Weights of a small transformer language model: 16.3M parameters.
MLP neurons of a small language model. Each row is named by its layer, matrix (up: input weights; down: output weights) and neuron, and shows model dimensions 16-111. Each number is 128 + 32 x the weight over its row's rms, rounded and kept within 0 to 255.
Before each neuron's rows is what it responds to, as a language model described it from the Wikipedia text at the highest values.

Description: Year-range dashes and name continuations
L4.up124 [107 174 114 114  89 136 181 143 112  96 133 172  62  66 143 135 131  90 151 163 108  86 145 100  76 101 111 108 232 158 155 156 130 153 141 178 185 107 163 149 150 167 110 143 122 141 133 121 113 132 131  82 152 117 100 159 152  79 120  84 128 124 121 128 186 106 137 101 116 140 112  81 118  89 151 113 162 167 125 128 133 165 133 118 133 136 142 160 138 108  29 163 109 100 150 164]
L4.down124 [126 156 175  24  87 110  97  73 135 102  97 144 107 135 111 113  94 110 131  98  74 130  67 203 198 136 171 163 118 159 131  93 133 194 128  87 157 135 110 148 123 125 156 143 186 108 150 113 124 136  88  80 124  99  97 101 108 111 161 124 133 127 175 170 145 142 193 123  76 100 110 176  59  94 114  76  97 154 101 134 109 201 142 123 136 108 139 122 148 113 103 141 156 124 134 155]

Description: Word-initial prefix pieces
L6.up476 [138 139 102  73 120 120 118 146 136 131 116 131 125  92 100  79 120 137  99 172 104 141 122  85 134   7 100 140 118 127  86 139 180  89 111  77 150 133 143 167 161 102 164 124 141  88  75  98 183  81 113 123 113 154  99 163 136 101 151 118 195 102 139 125  92 144 162 108  99 125 111  64 120 152  95 152 125 137 155 132  81 132 102 178 109 157 106 140 139 113 122  94 142  90 150 147]
L6.down476 [188  87 152  97 157  67 149 102 120 161 172  87 149  94 136 143  92 143 160 143 136 137 105 114 158  65 112 133 162 116 153 129  87 108 131 125 176  81 112 125 109 151 115 150  95 104 126  70 151 119  99 153  96  99 129 109 109  98 149 149  90 154 136 107  97  86  60  95 189 135 177  94 137 175 115 147 103 138 149 120 158 156  76 141 135  92 141 112 107 143  97 150 198  84  89 205]

Description: Phrase- and cell-ending tokens
L6.up212 [ 94 160 113  61  84 133 124 133  64 193 117 114 116 126 166 119  75 126 109 113 102 118 126 143 101 109 135 174 126  89  79 147 144 162  73 194 130 118 135  79 149 143 170 161 141 103  80  99  84 123 128 135  94  70 109 134 111 101 113  88 101 176  89 154 139 182  93 104 145 101 171 138 114  74 164 208 157  96 173 103 173  93 134  75  85 114  89 163  82  99 115 176 117 138 120 131]
L6.down212 [102 122 181 120 140 172 115  60 125  83  69 101 135 100 141 128  96 141 134 120 121 156 167  99  94 107 139 165 140  98 164 204 127 156 119 162 110 112 119 190 137 149  68 184 117 105 127 135 162 144 114 175 126 133 200 116 157  66 111 151 103 166 147 122  93 146 119 124 182 130  87 212 115 107 131 106 122  92 103 152 123 146  94 102 148 158 172 108 146 139 161  81 153 170  99 244]

Description: Verb-stem continuation pieces
L4.up28 [145 168 115 120 183 135 149  98 156 138  85 126 131 113 113 175 130 138 116 152 137 186  81 105 141  73  85 161 127 121 133 100 160 155 154  66 132  91  97 179 137 159 147 151 101 194 122  96 133 103 156 134 160 143 181 173  55 136 107 119 147 149 122 152 168 128 118 137 207 109 105  60 104 140 119 119 191 129 114 142 108 134 140 168 168 150  51 132 150 117 120 129 157 127  84 152]
L4.down28 [ 86 119 138 120 106 188 154 111 175 106 121  88 111 174 115  95 103 107 140  93 131  78 137 105 163 188 125 110 132  94 112 112 135  65 137 172 107 128 113 108 130 157 124 114  71 143 138 134 131  81 168 140  86 129  95 129 153  84 120 156 110 129 103  92 143 178 129 137 149 138  91 151 169 149 133 103 122 102 105 119  99 157 105 184  87 107 193 119 141 101 108 152 153  44  85 134]

Description: Word-initial prefix pieces
L4.up300 [113  59 113 113 152 158 140 129 150  81  95 122 158  83 133 157 127 140  86  97 148 138 125 144  81 119 110 146 140 115 123 127  79  50 163 114 194 120 131 124 122 105  63 150  90  67 101 148  70 145 110 106 156 104 101 146 130  89 145  90 169 140 117  88  79 125 137 188 166 118 171 150 106 125  92  91  65 159  95 151 131 141 158 129 154 114 130  94 116  89 133 109 153 154 136 122]
L4.down300 [ 99 121 138 134 138 172  96 145 143  81 112 111 148 206 212 171  93 179  72 128  90 157 147 130 140 184 134 123 128 195 136 104 101 136 111 201 112  91 114 171 163  85 166 137  97 126  61 122 121 137 171 132 111 138  79 152 108 131 135  87 151  93 147 107 135 139  63 182 109 150 147 179 142 158 128 114 132 143  86  99 115 166 125 113 154 127 162  64 151 117 131 125  79 128  75 173]

Description: Mid-word and mid-number pieces
L7.up766 [ 98 149 152 139 125 152 106 150 178 138 172  54 141 129  92 124 121 130  85 126 158 119 152  62 138 146 141 146 171  94 165 138 176 179 113 138 115 112  94 157  96  97 152  97  85 170 101  80 148 143 140 100 121 126 149 137  95  98 107 127 176 129 168 121 139  97 143 166  93 128  90 129 135 125 117 129 122 121 123 136 133 161 153 143 149 174 113 113 169 201 100 147 180 172 102 162]
L7.down766 [159 100 199 191 153 122 169  80 173 164 114 102 128  94 148  87 158 171 110 115  89  79 149  99 128  98 105 143 189 109 117 103 187 100 153 131 151 140 143 137 106 166 156 165 185 122 115  84 164 164 146 139 125 133 186 122 202 172 112 126  65 129 119 162 103 149 149  67  86 167 212 121 153 117  70  97 137 140 156  99 120 141 134  92 147 108 140 161 139 117 111  90 109  93 128  62]

Description: Upcoming main verb
L7.up215 [133 104 101 158 149 165 154 179 173 136 161 122  90 130 164 147 101 102 172 171 148 151 140 143 189 112 187  87  97 146 110 138  97 122 146 130 133  83  86 117 118 132 168  80 122  90 119 124 173 109 155 111 119 113 146 137  53  52 125 138 164  90 146 138 109 171 151 165 151  97 131 180 110  75  93 128 174  60 143 133 127 129 161 134  90 145 109 124 108 211 118 127  89 130 130 156]
L7.down215 [ 86 148 148 122 121 125 119 113 186 159 149 163 142 146 139 155 113 154 188 105 153 140 156 135 163 113 106  93 115 161 156 161 202 139 100 125 186  90 131 104 107 140 124  86 171 156 171 101 118 148  64 103 108 123 124 106 176 106 102 107 171  72 107  92  92 164 112 100 134 124 158  71 178 114 163 149  83 119  91 134 151 122 132 104 127 143 142 153  61 136 169 123 136 100  89 148]

Description: Mid-word fragment pieces
L6.up200 [ 94  88 166 181 186 138 124 118 128  93 164 212  79 193 148  95  97 135  95 123 112 145 165 128 102  97  74  83 116 131 103 158 159 143 157 125 126  96 126 151 137 189 149 141 169 122 130 159 138 122 131 117 129 116 161  84 129 107 146 156  65 137 141 146 151 213 116 132 136 166 166 137 151  90 151 152 118 135 154 155 110  93 168 111 140 154 187 106 132 108 161 169 152  76 122 156]
L6.down200 [141  90  97 200 133 132 127 140 146 123 166 124 122 111 108 129 102 132 150  89 148 150 117 162  99  68 149  87 102 170 122 107  90 177 178 196 134 148  89 145  83 175 151  87 143 121 140 107 137 114  95 168 115 157 128 110 139 179  94 136 138 120 170 155 150 199 104 124  60 113 166  98 115 102 109 177 142 121 113 145 149 109 131 126  88 164 105 190  95 130 202  83 147 207 198 195]

Description: Predicate word onset
L6.up203 [151 123 170 173  93 104 164 140 125  74 128  94 101 140 153 175 108 123 146 122 115 177 145 122 120  93 160 168 142 146 129 164 129 149 218 159 141  91 173  79 109 127 218 143 100 146 162 167 127 142 169 144  77 147 110 125 104  77  99 134 139 112 117 110 137 106 116 156 145 128 106  88 156 102  98  93 140 124  92 163 132 125 171 132  68  79 120  90 137 160 173 110 199  78 119 131]
L6.down203 [115  60  98 140 153 203 104 129 179 152 149 160 138 194  93 127 149 119 122 123 103 179  85 109 148 108 133 135 102  97 186 129 110 223 175  93 125 129 154 123  97 162 107 128  72 134 149 118 140 112 106 126 110 106 129  74 141  71 172 110 185 108  99 118 110 160 157 167  96 140 114 133 105 138  94 111 158  57 136 148 191 160 134 147 131 115 174 107  56 155 123 146 130  84 167 186]

Description: Mid-span joining tokens
L6.up263 [ 96 168 109  30 110 151 113 148 145 164 152 106 139 133 190 104 139 178  64 169 134 120 172 132 164  84 152 164 111  82 101 171 156  86 165 149 155 116 144  60 132 113  97 129 168 108 127  87 101 147 103 126 144 161 196 163 103 175  46 118 145 158 140 115 118  88 179  68 118 163 130 126 179 113 131  92  92 113  51 116 127 115 173 126 127 171 158 160 147 170 117 145 137 103 123 111]
L6.down263 [163 180 114 168 108 141 126  57 105 152 184 109 130  89  85 162 138 161 113  91 145 169 102  62 144 129 211  86 117 150 115 118 136 148  69 154 184 123 101 132 118 113 107 180 115 127 191 144 161 135  88 146 152 105  81 120 145 168 118 162 109 151  98  72 138 122 154 128 115 113 118 148 171 148 190 129 131 165 120  89 186  43  50  91 154 126  96 104 152 130 140 122 101 146 125 182]

Description: Clause-boundary punctuation
L7.up739 [ 97  54 111 165 125 119 137 118 178  88 134 138  91 186 132 143 145 138 109 118 133  53 106 122 160 125  67 114 152 173  65 139  64  93 131 139 121 114 123 107 148 104  90 146 145 129 155 137 149 148 118 134 131 177 199 179 165 140 113 168 149 108 139 171 118  25 109 140 160 146 143 120 183  70 142  69 119  84 145 179 113 153 189 106 107 113  61 181 157 135 120 111 150 175 132 183]
L7.down739 [152 153 112 104 146 139 144 137 107 146 137  95 110  98  95 167 111 164 161 111  81 144 155 167 124  98  94  73 134 102 124  76 144 125 113 139 117 158 135  97 172 144 142 163 142 115 132  87 143 116  99 143 156  73 128  89 113 105 144  91 154 131  79 156 186 141 115 128  58 141 150 149 188 122  77 146 118 156 131  76 136  55 148 157 125 127 163 116 132  29 176 153  55 181 106 128]

Description: Separators and year digits
L6.up466 [176 157  93 106 129 158 180 187 190  86 125 185 110 128 101 168  73 133 172  87  94 163 104  46 146 145 103 114 134 195 128 117 157 146 105 145 104 113 133 147 163  90  65 184  96 111 147 174 140 143 107 106 121 186 110 173 162 152 155 122 135 115 138 124  94  85 173  78 107 158 142 141  94 118 146 103 140 110 133 116  99 164  99 150 108  83 131 118 100 130 108 147 181  94 142 177]
L6.down466 [140 119 152 131 143  87 134 141  93 184  91 109  91 176 106 152  90 162 130  98 196  88 131 147 129  85 117 159  90  66 140 119  87 159  67 106 107 132 126 106 152  88 231 142 133 177  99 191 121 100 184 130 151 175 160 127 117 141  73 117 117 169  97 141 112 160  54 197 126 160 131 128 166 157 181 130 131 117 138 139 173 111 136 169 150 154 156 131 153 111 147 106 133 117  84  84]

Description: Word-initial prefix "re"
L7.up20 [195 142 153 138 157 155  92 136 132 148 135  66 149 148 167  95 150  96 152 102 164 168  80 172 105  91  82 145 121  85 108 134 146 139 160 113  82 127 104 114 117  80 107 157 153 113 165 207 130  90 125  92 187 149 144 113 140  86 107 106 133  89  97  59  70 146 106 137  88 138 166 122 174  59  60 122  92 148 184 104 134 171 135 152 100 161 164 129  65 176 174  78 144 128 111  89]
L7.down20 [149 151 140  79  98 124  76  92  74 107 131 140 112 145 141 127  95  74 134  85  85  97 131 117 147 126  77 137 175 150 146 181  66 106 112 122 102 146 115 165 110 123 121 145 155 102 153 214 141 186 151 156 127  89 170 119  94 117 144 120 141 150 136 158 154 122 113 104 147  92 173 183 134 132  85  89 129 103 114  99 116 169 101 150 139  98 137 122 146 129 156 114 101  60  99 119]

Description: Table row line breaks
L7.up705 [ 82 159 123 114 150  51 171 138 114 113 133 131 111 135 142  80 171  74 111 151  81 155 121 159 116 150 119 116 168 151 134 155  91 180 132 127 114 174 179 107 140 142 114 106 112 150 104 193 114 118 118 127 155 163 116 162  79 112 127 123 119 171 173 133 149 125 104 123 114 116 152  17 138  77 162 136  44  93 126  97 172 131 139 125 121  84 125 162 100  85 150 168 113 120 174 156]
L7.down705 [125 153 102 114 137 102 178 117  46 159 165 135 102 145 118 152 142  92 134 157 181 132 127 139  69  87 106 146 185 130 130 125 143 175 162 130 102 189 100 146 112  98 127 119 109 123  94 139  61 117 102 119  93 136 204 126 155 145 102 130 106 148  81  94 138 221 145 147 153 130 146  50 214  99 145 105  94  99 190 149 148 151 104 129 125 134 185  85 163 159 144 147 104 111 112 178]

Description: Start of noun phrase
L4.up207 [210 184 146  73 103 155 122 142 122  88  66 123  82 128 104 139 115 150 137  85 162 141 131 119 163 140 132  69 183 141 103 128 123 115 117 142 134 107  94 147  50 157  72 162 138 101 148 123 121  96 114 129 108 124 101 139 137 149  74 132 145  74 111  76 154  73  97 127  75 113 150  96 127  98 158 131 102 154 141  95  75 176 159 161 104 160  49 145 155 126 108 163 114 130  95 100]
L4.down207 [124 103 165 126 151 142 131 152 153 176 160 105 134  97 104 145  97 145 210 146  74 130 141 172 175 133  93  89 123 124 119 188 122  89 122 154 186 152 203 102 146 125 104 142  94  60 162 111 125 116  92 135  72 168 180  72 160 114  95 161 105 158  66 110 153  76 160  69 150 131 113 163  91  91  98 199 117 126 113  82 115 126 111 167  95 136 148 126 119 155  91 161  78  94 116 129]

Description: Mid-word subword fragments
L4.up642 [107 153 135 218  96 143 123 148 138  64 172 155 170  77 151 121 182 144 149 121 121 161 147  78 172  93 169 138 181 125 133 152  85 116 136 150 122 128 147  87  82 130 114 137  94 184 130 148 135  74  94 173 125 141 148 194 131  88 110  91 116 129  98  99 120 183 175 117 113 102 113 140 127 114 126 156 112 167 146 119 148 135 167  67 114  99  87 126  74 109  78 119 148 196 117  89]
L4.down642 [ 64 118  82 161 120 214 119 168  74 116 103 143 135 166 115 138 108 116 131 127 147  71 189 151 121 101 183 117  93 132 126 118 195 170  65 105 103 132 110 176 118 111  83 120  93 117  82 136 112 101 165 139  98 114  86 167 137 187 138 143  90 127 152 145  73 144 119 159 109 124 151 107 115 184 130  79 155 132 130 140 152 131 169 178  83 125  71 114  87 118 199 139 112 118  34 157]

Description: Row-ending line breaks
L4.up222 [130 176  99  68 155 134 145 103  94  90 150 175  98 140 107 116  99 165 169 127 101  99 147  58 197 108  76 118 126 119 143 126 119  52 124 137 126 113 179  44 105 150 169  87  98  80 121  91  82  79 135 161 154  59 127 111 110 100 133 109 135 130 171 113 154 109 106 112 123 138 153 142 101 132  79 168 121 135 132 149  79 160 156 155 134 121 118 156 133  92 114 157 130 160 110 122]
L4.down222 [106  97 153 148 114 151  82 133 115 117 141 130 132  64 128  94 123 108 175  93  74 145 102 171 138 157 115 143 113 176 126 107 159 134 155 129 142 146  91 126 184 149  91 178 152  92  87 144 168 158 144 141  97 155 120 116 149 117  90  67 123 168  93 144 154 150 141 106 126 149 178 100 134 158 188 171 110 117 147  77  84 155 121  71 147  78 130  88 147 120 157 110 122 126 195 135]

Description: Mid-phrase connective and name tokens
L7.up182 [176 146 145  53 183  73  82 120 182 148 112 104  74 116 123  90 191 143 163 112 106 106 111 100  64  80 146 144 177 108 171 142 104 116 127 118  93 128 144 113 114 110 102 113 142 122 164 134 107  56  95 131 163 133  86 102  84 117  81 165 160 125 130 127 116 107 167  77 130 194 204 120 155 161 138 131  90 110 105 112 122 137 168 126 139 134  75 112 134 120 108 132 146  73 112 107]
L7.down182 [121 144  94 123 150 106 162 138 118 148 127 167 151 123 133 174 142 165 117 104 122 147  96 175 201 117 155 206 115 135 101 123 181 136 130 189 149 136 114  95 115 131 117  81 170 114 153 126 125 159  63  85 109 105 101 127 102 105 138 148 124  88 128 137 171 107 164 151 100 126 166 148 123 111 188 122 182 174 148 139 125 155  98 131  65 134 152 100 182  81 133 152  92 123 142 191]